From a checkpoint of a small transformer trained on Wikipedia.
Architecture: LayerNorm before each block, no biases in attention or MLP, tied embeddings.
Training: 464M tokens, 7078 steps.
MLP neurons of a small language model. Each row is named by its layer, matrix (down: output weights) and neuron, and shows model dimensions 0-127. Each number is 128 + 24 x the weight over its row's rms, rounded and kept within 0 to 255. Numbers have three digits each.
A block is one neuron, or neurons of one layer that tend to fire together. Before each block is what it responds to, as a language model described it from the Wikipedia text at the highest values.

Wiki heading closing marks
L10.down375:127112103157127117114120118103172132122106136135107128140163098160147083077122116072112113089140127068105146126131148138123087096172168082143144173153135131151076141140117143154168110120104117164126122123126133130099128162113116140123106142133090116129107152130118148102120150071109098108122162111166106106110092114129103154119158122149129160123136109142135146108128138104083115157094
L10.down997:121175091103073130151132099181177080137108170157124108118140138090105081088083145123116101106113183110115116110109140130113108101150155139142131117134144121130143147190117127131122117127144125117121106131150107145136156129096130136124153138124152142130114132135135119119092132123167107122153192140113123071130087121131123135101162084154094139104105183105163115142135109132113161153090

Markdown table separators
L2.down221:101118109133119121124116129163110141105148148104112151133144100121114165143128106134131113105107106108131130086172090134129132132156132112133098132129133120129109141131136151171156065130127133131171124166108073148123102086133099156100060126158118096105094116095121152139164131120138116101138118164130122188152103125203122152120145091149149143145126126193121161169154109108134120096101
L2.down440:109129142130129120088115096118124135139125123123090110132146127143142068117118131109156111109149181165130109122126096154135107132083171091131144113145175110138099152124132108136103153098159138102088123154081122132129111106152126105115102132102114130134114098124137140156130113151080157074130120115111142120140110105115125096128142135112113123155140098116161120146099062120104126135085
L2.down752:160082135156136141136129082126129129142141138101096105124120107122125122105111127121120126160134148107119064128109198134097104117099152079104114125173137133162085146152125078158104152100139139103105137135094118112129150100120094128117111098089122119096092142137123116101134134072095130132088125129140117142107141144109140148108150136139088126154127138180149121122116124125138139182117
L2.down856:139108110133085134148152114140108117136112169123143135123134116137120133149179142139128119159150091143125090186098113090108084112150183129132088100181101133142136128141117117131119125111097104134176114103122113127160149122136092180104147155074143105166081114089154145120101136120098113142162172112169146068133097150150147138109119125125135139124105096154112131124110106123140118185112

Separator after list items
L3.down46:109134160111108128143102117119110131139119111146089099133124170166144113113160134110145169141132129146101150084129165126109142179167165131130125155064127110150114138161107130116142115171102123143139159086101103107150146158103162088123126126137153152158116105135131106142116146151106131142109116160118130099145121129119181132122111106129155125143121134101152116119116121135110144154086
L3.down145:135100121131154102161145156133117137138125106091115142122139115122117094099080070157125145181150182143140083097151121142098125125118087131121095105136136100158155144155145126100113179100155152132117089148107109059128140152141146160135093116118131145124131088119129092133107110113119156092069155113099100169130106143112098140125127097120139116135140127141183110154128131128113098135125
L3.down190:138144109100123095123141105150095118163133144089083096160139113169088130128179105109128129103112130129117087113176155121126141178196112107107146162110123119119127128125152126078126102125127138086127188083085076110168086148148135122136147115103146104126110161138117113137119143138131136119099175170147127131167114111162132147129162109110132167137118126137164135122161127147135150130086
L3.down193:120162161106115128132106140111084135123105129118100106124093191173133116118152125105199155130117129149111102123147137150097159192161137123100122141048139103126165136138105133085162139157084113123153154116118136084172119146113126092123138121115107120139127106108127118142116163116149142136108125150127117099168131140131144144114113105124166138104138130110124115164141157129132139129093
L3.down278:145117107133110133099119140126155109123127120090092142142143167128108141126149138091130133156122169114090109135133169162128098198136125151130089125138083123152129132144126163111137136134117114116123095118101134115117080129153145126118111126136152131129103060131101135168109159145135152128076164141137113142157140093165105106147166152087124133125125101138115120120134147109110131144085
L3.down542:170128155134099117129145124130122144147085116119095102128112143157114156151115141128137157126111099104136109097148076099147138128191174101119122142115148108143092142144129184098133102123093151086140125132077137128142139146121125087118142166136171113134095106124120153095100117140115121097099148107133142129132124145158135135110117136132128107101134123108136125173111113074112155141090
L3.down573:174111139123109108092143104111125142159144118089153094118136143153127151107126101140159124140121161128111079161162141150120101150094085097131119134154127086125178153114107143096154133154165147113137137116075155129133123082142140108123088149150122120141087083122100122164134113151126160144106129119139139119155102110129133105116143141103167119112145118150105138092145135132098131123116
L3.down806:146138126111103133118072125135125109184141136125102059095103110159109169164133124141121188104103138084094108111163091141097151175144133108111165163103111137142142157157123150109145103117112161120119149125099110128125122166104137116121116128111160124188134133162082162123073133107099134150108144136134124130115183111126143088121155105152111131103166104126119168138175111090105136167121

Punctuation in table cells
L2.down294:140111145164144111138119128058139126123167116100172115123121146142130135104094145121141139129154142141138158116123163136124139144086132124097174124159160122088093169117114131122116156122112107154078189165136175126134149117132113119128101104161159136144149118134113142132139149109145099141118108085179118135153154137110115096121157112130097118141132130155131145125126127063135139143087
L2.down295:118105142160123106085099127102118141128147116142122124125127096137161128096085155119115134126158152161112120149141092108116127142106163122095185109132163109143113148145125131069082146116130147158090169175113179097121130145148137131135103104138151145152135104114127135169122164141107117093095110100177111122132125130094109138143163125101083098115084098149166120112146132096078118146105
L2.down618:136105146164086105129134126112132140111152104114131134129127102129164131096102153123127114123149130152162090147107125127105098114113170119124179126114142122118083161154128129108059132147111115153103136162071138093151102185084123112132098133127142146149142149110110092148110181128131132145126136107157158081120113127148103140125124113084057128126114091127162123137131108097125103153143
L2.down839:176075148158083107138134145122115116117145119106153106124139088143116133112094163137134114093145112147131119135157128110117095122154175148128133141147130123114123172128130145142052161134141126142114106134084161105139126162104128149119086115092157143139114125132142117168140132131136181122087122116090147102092112117111100114181108082111118093158123095161195104103128106105130110123135

Name-start tokens in lists
L3.down34:085121132102122113109105121101173119111167178109171102096131163112132113133095136124149147158146153141119177128070152127142145143085134104130113117126119140134136115122159099157123135134152128125114139142152156131083127093149156125128116117180099073106091152154084109139107113131171125108130130088173171153134129171157146152102117127117106108113138131124153131120115144147154126093142
L3.down97:164099131134114133098136096130157088144128120157122113145102150092118137094133101112134117156160133104144153133116112094127104110134129110100136142101135103127094159132127124057089138051145139115115156127102125119163079158105080097152080119143088114120167126163116136116120149146126101144143115122090101100163112126171120181082148126117132154136105154151120128151125133128150109143093
L3.down116:096101153155151127118099117169137130132118116129122104126095124076145134130135141106119091138115100144097169114130114125186142100110135133137140126095112136123124119094133144119111138132163113146160098105146141190119142119115161140123111104143116089157127109128086092131091103148147129139165140127137116136162175124124133131126110104115118133157147107155126138114142130087161112098127
L3.down200:123124141118156127115126122143119146087138179119124124105143132115127092138120134147120148120140123132125171147081093095163126120124108139121160116131147100135131057118151106124150148082120142144123129107159173115068137118080150134104143117161099087117106125156085143102108118134144108113155110147170154104101143141175134150113106141120138142130122141132125167113111122157169145085193
L3.down236:109104138132086125129140078148099166156110119131093152110110109117084093125119137126135134141094119100149093156155168172107119114119146150122157097114129164107124127116115127101149140097074138146126132153125127115172105125108100154187160100097107109126130171120141113122130186117093099112140108123107127129121142199156101165131139093196157117095129133090104133103170148147125111130091
L3.down744:110081125139122109104109125128150125163182118119164134121118141141080141109133113186121138122133127140121145132095131149105120091100083127099109139148112118120100120153117142117141137148134092142138133144087133085118126108114132137148115151159107153119126101142140142114120146163123092125119144144118075173110131115093138155114127127137143135182149170163127132139093173129083135152113
L3.down980:093128151107161136161142128102109129110142158101127135128084197123127117149142136131168105154118139158134181125113152133138151103082132082130125108107121091134123109100169083142152138137107110142182153131154116165119125173125132127123120112168080084111093139139086115125133086117163129103154106107112130155140145121142126142120112122092110121127096121187144143077132096151126129098170
L3.down1008:080119128102110149115109096118105127101115139142092101133085194157150155117112118125153123155142177130121121137107160163116135118111124156099144118118151119142171155115132174126098174112144133125157094098158070136124152132106131094139088115191140078120123086118129139095115142145109133126104126137079110120157173150124113143177170088119130105132118167139146139130136089124149140119118

Noun and suffix endings
L2.down98:124134142145132109108128088140120120122124148117118136123151085134148149159128136145130153038152101111131117109139122076144108121126131180128156124143149164150130159118128156118087085086115139154135133130147089146171145159187144124120081150147142179129152127112112132138148126150130121129104125139066096106125156129089103170115140141136143149119120102157128142090121108105101121156095
L2.down430:103189089139162147086129102174137100146093166122122143126152102121150136083155149129118124125108067138146063143153113144150158133139126125164148110127141135111081144140092114103129048113079123117122090120140144158118132120118114132127132143109122123101149129126120161099128148081159114130107159133094108107101134142161155104128131132109131084121117081167079130128097142130117143126091
L2.down583:145162137102155125133092119166146099134117095152086175121124147129151128134141124109121112127126146125109086122162102115091133132129119138100123127163118136168122132122096127112092131104116102107142114145158159163161150097140143131109172128112143113147134143103124089122135126118106135135083153124111126113119167104140135106149106182100111121135168115169114148117142115116125123104077
L2.down817:116120147083076115089127119145154119162146094121134153144132108101108137084126091132123102147167158132070091145156150166128116117109121111111157158138134151145125141106123121105122146134158124154132123097140118164134149071168124144116143135094179160181140112119150130093113098125155135102101100097163140085115125130164127125118096179130132107118131106138129170144121130117106097137149

Infobox and table separators
L3.down35:140096110140117137109108080140084123068119106104145117118156122094107110165135113142134135103177106115111175134177154121116118144154153102170116127115127189126139121143116120139148136153157101139117168158125130132115121075119135104102116123123138103096149115102159107071180101150145064154152141099096081174116123099141139124124106145090145137105142123165125154117140148139166126132111
L3.down287:091090152146187070120105150131166147115151119137164160137147135117111168127142163144175118117133171130156176117148155140145161106132172136129109093148141130125147131160156121110138128151128121130093151127107131147134129105092142160122066158103107125133145042123148180106124081145154130150161101117106145149132113093140134145110103135118109127125127099112124125192086160107133104112118
L3.down418:156099140110126147142110153113127131108121146117133124129147129167103092131136143131131128165134125087146202131145114112097143139161146139118124175186114144101168161140122152153129157137167097192117097125115123103104138096099105103159118104132090157086132140121097110141140092148106164128130124169105115121104110156117134138092129054152150110106137162117129112124142143132156117133102
L3.down481:121136141146117125146133101147125159156088137121106119126126102112142109122168125137120110156130083090124144106131148147102122117137158136159035121185123126145143122166137110162145144109143122116110142162086110126114119064118092133092102156099129132113110150096132119118110096136099111132086165120114094146117137154160139106115154122163150146179115209183083152143097119099154128130134
L3.down596:102141118100139132171140128149110103119122180161162130123134111137135122160153140116148135123120125070172125148109138159106159154129104106057127160099122086142129154151151098159154133117109161144160136174151144129098143132140099147111121168152062126113144129177109120114137055132134166116136107150131123081160115126100101127106089097149132130095143156146131086134157128167092147106133
L3.down706:175131152128141136144172121143108150093091092125127104122137084116163109149144149116104114169104133095164121088137106125097101124144147119123105143151149114170155149097107120186124128138091146152123114111119092154185137142086074123129126107153140123128110130097104121142138088132097167177101170178152136117106166172119116115126114132140135068136102090183116113118151087084112140136120
L3.down883:126124124148139119158099154147111144162081121110106137122123115111113110120106085109134142157133125124105132100139139149070119141121126093131094096165151122165178137185145107143172164109136150107111107157124118096121084088124121130120134145093069160117111130120123141122105158128097118109084158134104129178114131174105165131129133098127160150159139167142152131152097123141135110116123
L3.down934:108129130128162128133135123136127132110133157130113110130144127165098131105142103146118148144153087092082120115117172143117122165121108116167101097132141118120116157149134093160149104149153148151127198129078124130185143116101132121118104099131139081105105193113124133107163116072124094136112119140073103107086137164137177167108124083133138126140127124153128122142129108144143107143151

Clause-introducing connectives
L10.down549:112118132172159119077114092151087159115114170139106131136114138128122175128140084169125118079156148155098099117145142054128129064136124114135111141138136156123081137057154129141120111107147119093115131097125111173117088109151117122106121145124107129100092130112140118125122110146139147166150141115120134085163131133164142158138146138141153108113119114170164172128132141122072114135143
L10.down753:165136147125154140133120111129114126123146162145085078133131109176174201130153140146097144118134115092079139107157127130113127131127139111126117143128164134144122147101126150173131123093109149113093144104114144118159080152143105075152122132141123132182136156162125149124173090149155105099103118121138112172099129151164155157146123148114103140125126153101097143070132132143086125145153

Personal name tokens
L10.down414:128147101139115126137154136084117137126144164152150104148125101119134141111073109083123148123132102153131088126079139143168080114147151131128142104121114116118163109166063113158124078128144153109071139159120137173094149143127110146115133119125133102131130140110145090147144128137145109130132087171127143070146120086124114136144115103138127120127154124112100138173114131160087131123151
L10.down904:124109172142129189146148122110102163122114160071088105168144130101131149097109139133128159160167139104149131116111151073070095134138109109114131124129168122119132105111136173097086140129161137119102094090132142096191130134154118115181110111165086145126146147111115120136124084096119134163137130193108126113119182111130119141118117142125119122132122122134149117106161140114104127132123

Wiki section heading markers
L3.down211:148105108135120124062121154110125165084093148136136150130146105094118110112095141145127154068147146166125121122157183089131125118121125140180138099094099203106161123136113150086175136145172134124121124110108149143142123102119144132142134108115145132103144123148148113114153138130102161142082154128068150150159160120158147128146138155095097114077135082164105135122113144085134116145145
L3.down273:159108139129143131142141113130141083104106121142142126126158101116120112141155141169128102104154121090127099125108106132089119145127106122143106145132076113148108147134160079150063140116122127099103073097101152147100132120117180127122132172122179087149145097121133145113153173076145103179130198156133123131084120148154144112149132110178111146095149132134092126122150124099152132112128
L3.down435:132129103121096133114160153170137135124098132119132097130132082122132079128119128165138115109110082147176143116165132103124146122135083113134157146135144164074103152153127123156139099131135138091151078149137136157148119125130108134149125151109127114099130138111104165102151148111144139143135139120097120119135136126149172126125082157159139095110110123157083131132110134098075101063126
L3.down607:131129111092105149119120161111167141102111136122143116125157106095146136136111116118129122128135128130143172135097148085077119103164111104130175145104114172104119119110156104126139146106082153134142124150128145112075138130184165139103147112225114099163121133127107143170128095087137125104119146120103166175140156124137118150109140171114116152140114130141120110106134101121087152132175
L3.down646:136121112138139113117112116117121171109096121111113162136123082062166146121117085137112133063126132113157103091154124114082101091125109087161132078123112154174122124119141115128141113092122133137116116124122113169133134135152102125161184153094146148097130124165121121142157103114140149095110117111088143107127130173110111129133164167106143160088168122163115115133132151137125083138152
L3.down722:119129149083116115138043157139178124208116128158131101134170142066145142146168169085143094167124166103147131127123168148152130080114137110112137128123147125142120150124112119145141128138131122111152127131146132130119128119117112130152120128156103109149159111124067115136151098140133142076097119059129099096102148100158124154148153095130133121135093194122145163122160141111132110114124
L3.down902:164096114145076126155110130110092151086110115126109130136172090087139125140118074146135130046165119083129130098134098101088109135140055108140141153117100148169137130114132128097074158109127107145097142123073122174126118136100120124127135130097121131134145105171122110134125153138146151128099208146111130102073107120118120120157144151095131114104133133129121090142134135098139136121081
L3.down957:118095104084150140128154103138149137143107193128103117160096134114110143117144160123119152119116085146143098105126107106189129089097152098124121069145164141124130110059159155108136128118106124127149127140135106175157119079145112138141137179132129135137122081114130098113138133081150092105130120100156098112142136114130136114114124146139141150154139085141049115092115141123157111150136

Wiki section heading markers
L2.down476:124117116099105138100140153113136137097106172148142151133104103123119140130103123153123111094129100079113169164135142109103121114177142110140096113104086151149108096159117157112134111097105134114136127099132123195115164116114133128106133142127152103148120134174163119118165156131156132121091125098105142148084101154168136123150101125128137146105143109101129122150134153136146128148104
L2.down631:144077109151088138126093127094124115137119149144132145131117084133129143135114097150124123119139117098091168143126105116087124136150127110144102170145124161174103123111162125092104149105114097119122126136094131149096115135099134125130102133105139142129105146128153123158126159120157137129056147095082147121091100156169173109174112121130075149106124115108129120159143140139160137154106
L2.down672:120087073113132129086116069120149129149117151153165117159104082103142146135124111131120106117130118136120099163153116102084110133126123124114156147154135133135107130121162129099153121107126163176159138138118139135124126120169125139143146130133165124147122095127160112107155122082161094123117085098143095122137103104154100086085148159113132160092148081089087104146154103097137108159125
L2.down974:148093078124091150138108097115142132096115140128138100138155109098139156140126118129130121124157135103126127175132139098148083174169114131093143097174107136143109113109155111097148158129116148156139152127102119134104139085142133147115102135151091099141105122134127107141155127066165132117128138115130102106130120124155113126100136105111110138081119114114132138147160084133099114191138

Tokens in tables and lists
L10.down734:130128147122127096132147129141130137128112143152108128081137139126146117149119155146148166155116109128117160124107171141186127125142132151135143077092107136102141117120120151110159140116127112129122114144172112119157111129086120137136138114165110133131134109127131112109130122107127123123159093128127102110116130157111112118131130116142134119103106104125152159097131145143135116126162
L10.down1001:116127157144141085113114131134114129140138115123116134000120132145122131129134131143207139116128139126111123126128132149102166143132125130138114121127130132134132144132143147138138128134124132137123129120119120134131131148122115131127110148106131130136146117130124124147123144139143133148123133133114123110154128131119124121135115115128145121135138138125128134128088140115127132132120

Time phrases, compound nouns
L3.down64:120173136136098110087119149127103140118174121127120128154114125142122124140119141127073171114079099125145079115101134040160140155121154088126097106137169095142145161140127116143122118139141098142146163132138123126158110174121142087121104150147176141139177141161120133123156128176126102149096162118134104128112102119135135139136157143080182149113148141137074133098082159126103115142108
L3.down94:110131156119105125117108109098153125133135137087136133165132204171114115167108112156126138097081106121117113133104151081125156131105143128148106125115114095127102158167125124153113155107125086106099128123169170108113117128110132048105096150119128143100134109136107136104136152110138099135088140148130132137138096106146140133086120116118110123149171143162115142103128167102124126106113
L3.down102:140147145142121101099112104101139115132132122127098131119113118147130135124131161126122129115131132135137091086136141103113150120123155147141074138101123138128144116120134144133151086136175147115143155131132099153142132119134145095153117135151149172150112123149162148132151116131102123166136162158126108143133083116105130111083126160127146154148137112134097115141092111120114120114086
L3.down414:097108118157122120136147107088085096102163131188119136140106133118112154153152117178115161116188107121098094107080115154121124159151138191118151115111138098135142123136147117134118105141110088122113158068114149146085148169135141184135103142095112110125116126100095133137174140136105115111098155128114094091120160111148118111141152112084134126124085140156123151126111152172104146125133
L3.down477:119135140095098125120098132142085132160160114110122152164127175131128102133104132082075191117120090128150068115124166055169142118117150130117090137123184107155155116118144110144135140143128123141162125145146104069159154172110147100102103157130144158118151132138141109126152123149130125138075136115146120135140093100102141136137160121106134167126133142126107157135113189106123109138097
L3.down501:127181151126129111114115119122145125112129128115129108176115111152150083133119154130100156123102118137147117080106142060104175145113149146138118121116143124073158123107152120137169149138136095112159139126082120101108164179152134129109098137133141173170154132173113112117154161141117158146106155143155163163143074096138155131120142161134151125142167135145129148109116145146108109117080
L3.down779:151170120110139095099188135121080136098143154131134171131112086133141134104131102158125143108134159102174108142137152107123072124118139146159125075124109100161115201106124128126128099098112115126117139132146169073165140114144160134117149150140131168076113088112129172105161067095142123134121099093101100094135119112129123097094108178137113152087162124132149128126114132121125132119115
L3.down991:103153133158081133093139144128141100145141153104100169102151109151134123133117119127133138143060135127134093111098115108127143114084105163101136136131130102067097128122108115140165114138151130114149113130111141103167153168113145087085068111119138122141125123153171136132109175141119075112080146116150097118100146087121086145122127145127143121145156136137127121105107141143106098129131

Dashes linking table fields
L3.down154:125168129124146109130127150154090122082154146093127159123089102092141160139158149151114127122127111147130147111131129127126121098137145118092107162087137120083103136080141129111102103151121096103164114128118142166126135202068126100131128145154142145102130173102105124133131161103131179117166125134160131139149113085133130148141109166084049150113135120159133141077112126107127126123142
L3.down421:111119112123088118140134170145097107114142129130130116132124125160155148146194145114123106165152109125101109152139094111099109150197146138171126127114134136134117134108126158163128102123057127112159122149112117145130122168081116119139143130124117151154179143087081134098100147112138152151127147101132109100112170127148110129162095146101109149151131133141113149129125117115127138135159
L3.down531:165114141131080115120157117137099155065124157104128106133138115102178109112132153174132122094147080131087082141138109098097120085132173119117137155137150120137095132110128172126094142138108073161120115118154124143157130172112128133154155105157137145080143142047118136143126139109106121104087116138145158100106145150160104118196151127116104137162097130143128163105115140081140141102122
L3.down742:111154142152140135050162175139138124123105159157128134137104123108149120118148148132138127141101121104124109083122125163104139098122142128125093177106133127199159124095135111123164088114171124090125121145126100145098124146107161117131113148148119140131127107063111167132123147132096147075126157106153120156166135149148105129144137175118151125136117144137112169096135132082132110089107
L3.down773:170098123153097119144149150136125135083132107121136117122151067104128177095149138151113122124137107145141073109179120090116116108135118122142164155118138166151135149120124170151137121140120100114111091115097153145126135146124111130160150142105139176160161144132116135114156135100087094133131142152131134107099158129160066139171077140070105092145119112130119126097115119124135158125183
L3.down780:147143113109146155137127138182142125138159131140137169109151148160139095115131108119141147110103118125115140120141078150086124137099113150147160101153159116089120132102181142175178097134128124173132106063127108094155151164138154166172132114112124109184094085122079112123108108139151141092109106141127114109187120164119109145099148102104148136138157195117114169121136135087166103126105
L3.down795:154132129118125114088165134170096136082135131100097132130123074115146146121155138150112096122123112165148109119123136128133139087125153144088114166106131129118110138122118155150090129141127082111107093100104123129137116193065096076143116131085164212088137130094120119133139158110116178142109119130124144083142127134106111141158102137099102151108133103134133148103099128077142145124125
L3.down932:136155156102126113145150125105144099148138144110120136132156136147138072090166167125141137102114114110128146108119163150157126127178137128129151160123141124112119165181143118123121096178138141150158139132145117132091162140140107112129141125169146079070117135123079131130136138115133138149149144138171117136156091100146154119096169124131095172125141158102094127134124138101148155100094

Apostrophe inside words
L10.down204:152107128123109128142084140144083126131155088096153102119144106138101177103139177119151126139168103138103124138145135139108133124126107147142101094137125134083100127150154197165127134148136143177082149102138143159143134131144108112143083141113146166133124082148086128123132161104207133149113163146135106154127102085155178110141156103113132150133148141120109135117125103135098152183112
L10.down701:130127112172131128134120142137119141141134105106139142115097114121100150152122126125145153072092120094186133149145129150122117133150161150104122145143153143140118118122164162122106155158114164135127113139081116156112138137108175193119124155166156156147119137077110081174082105081148101150109101083139147159119140109172173140143121127149118130136120138136130132119147105121098185121111

Country codes in tables
L2.down268:158077145151119097162102131139117133147133127073168096131151098111096120105080134146150125147143129104088099115135139110097121147105129149095127097121139099129113137155113130079091137147161139142098141138084150080136122132109097142107093145136169217106122149116123147127120143150170134144078139143112106109117112142120105148133134085143089107124126128108150118089131113087083132197124
L2.down758:106094146133119115124140142136147157138112089133108131104112117151118117111111166139102153136136132132085122123102155148089140130116129159122101109091101124148128107150142113130101157109147147120121146096148113120103108140146137135168117117135131166122146142151135126129158141120141105170135173204096147120133122137107150140085109138099138103130149100130135115096070134142102175128111
L2.down820:149101121132165133109138116111130131186156124108167084139129144109091114121109133107131095189150105092059113108103192142104131126118157189121104114114116096132105131142111138119098125133135149105112142156086124107140088125119107142103100142158152138112119143128118132093132170138126130167116137146066133112125131148147126144131140104158117112114093136115154102133140141097137116136123
L2.down865:155140148102124144085128115136172138194129153138147139118119127120135141128112124106135140148114133134081125135137172132106103149119162146153118145105127138148154161126104126090105094127101164080155118127122137114132134149121127120114146091178168132152130068126088113151133169139156107159139107138083116133118150082093083148086129143149101110115125125101123139146138151103135116098116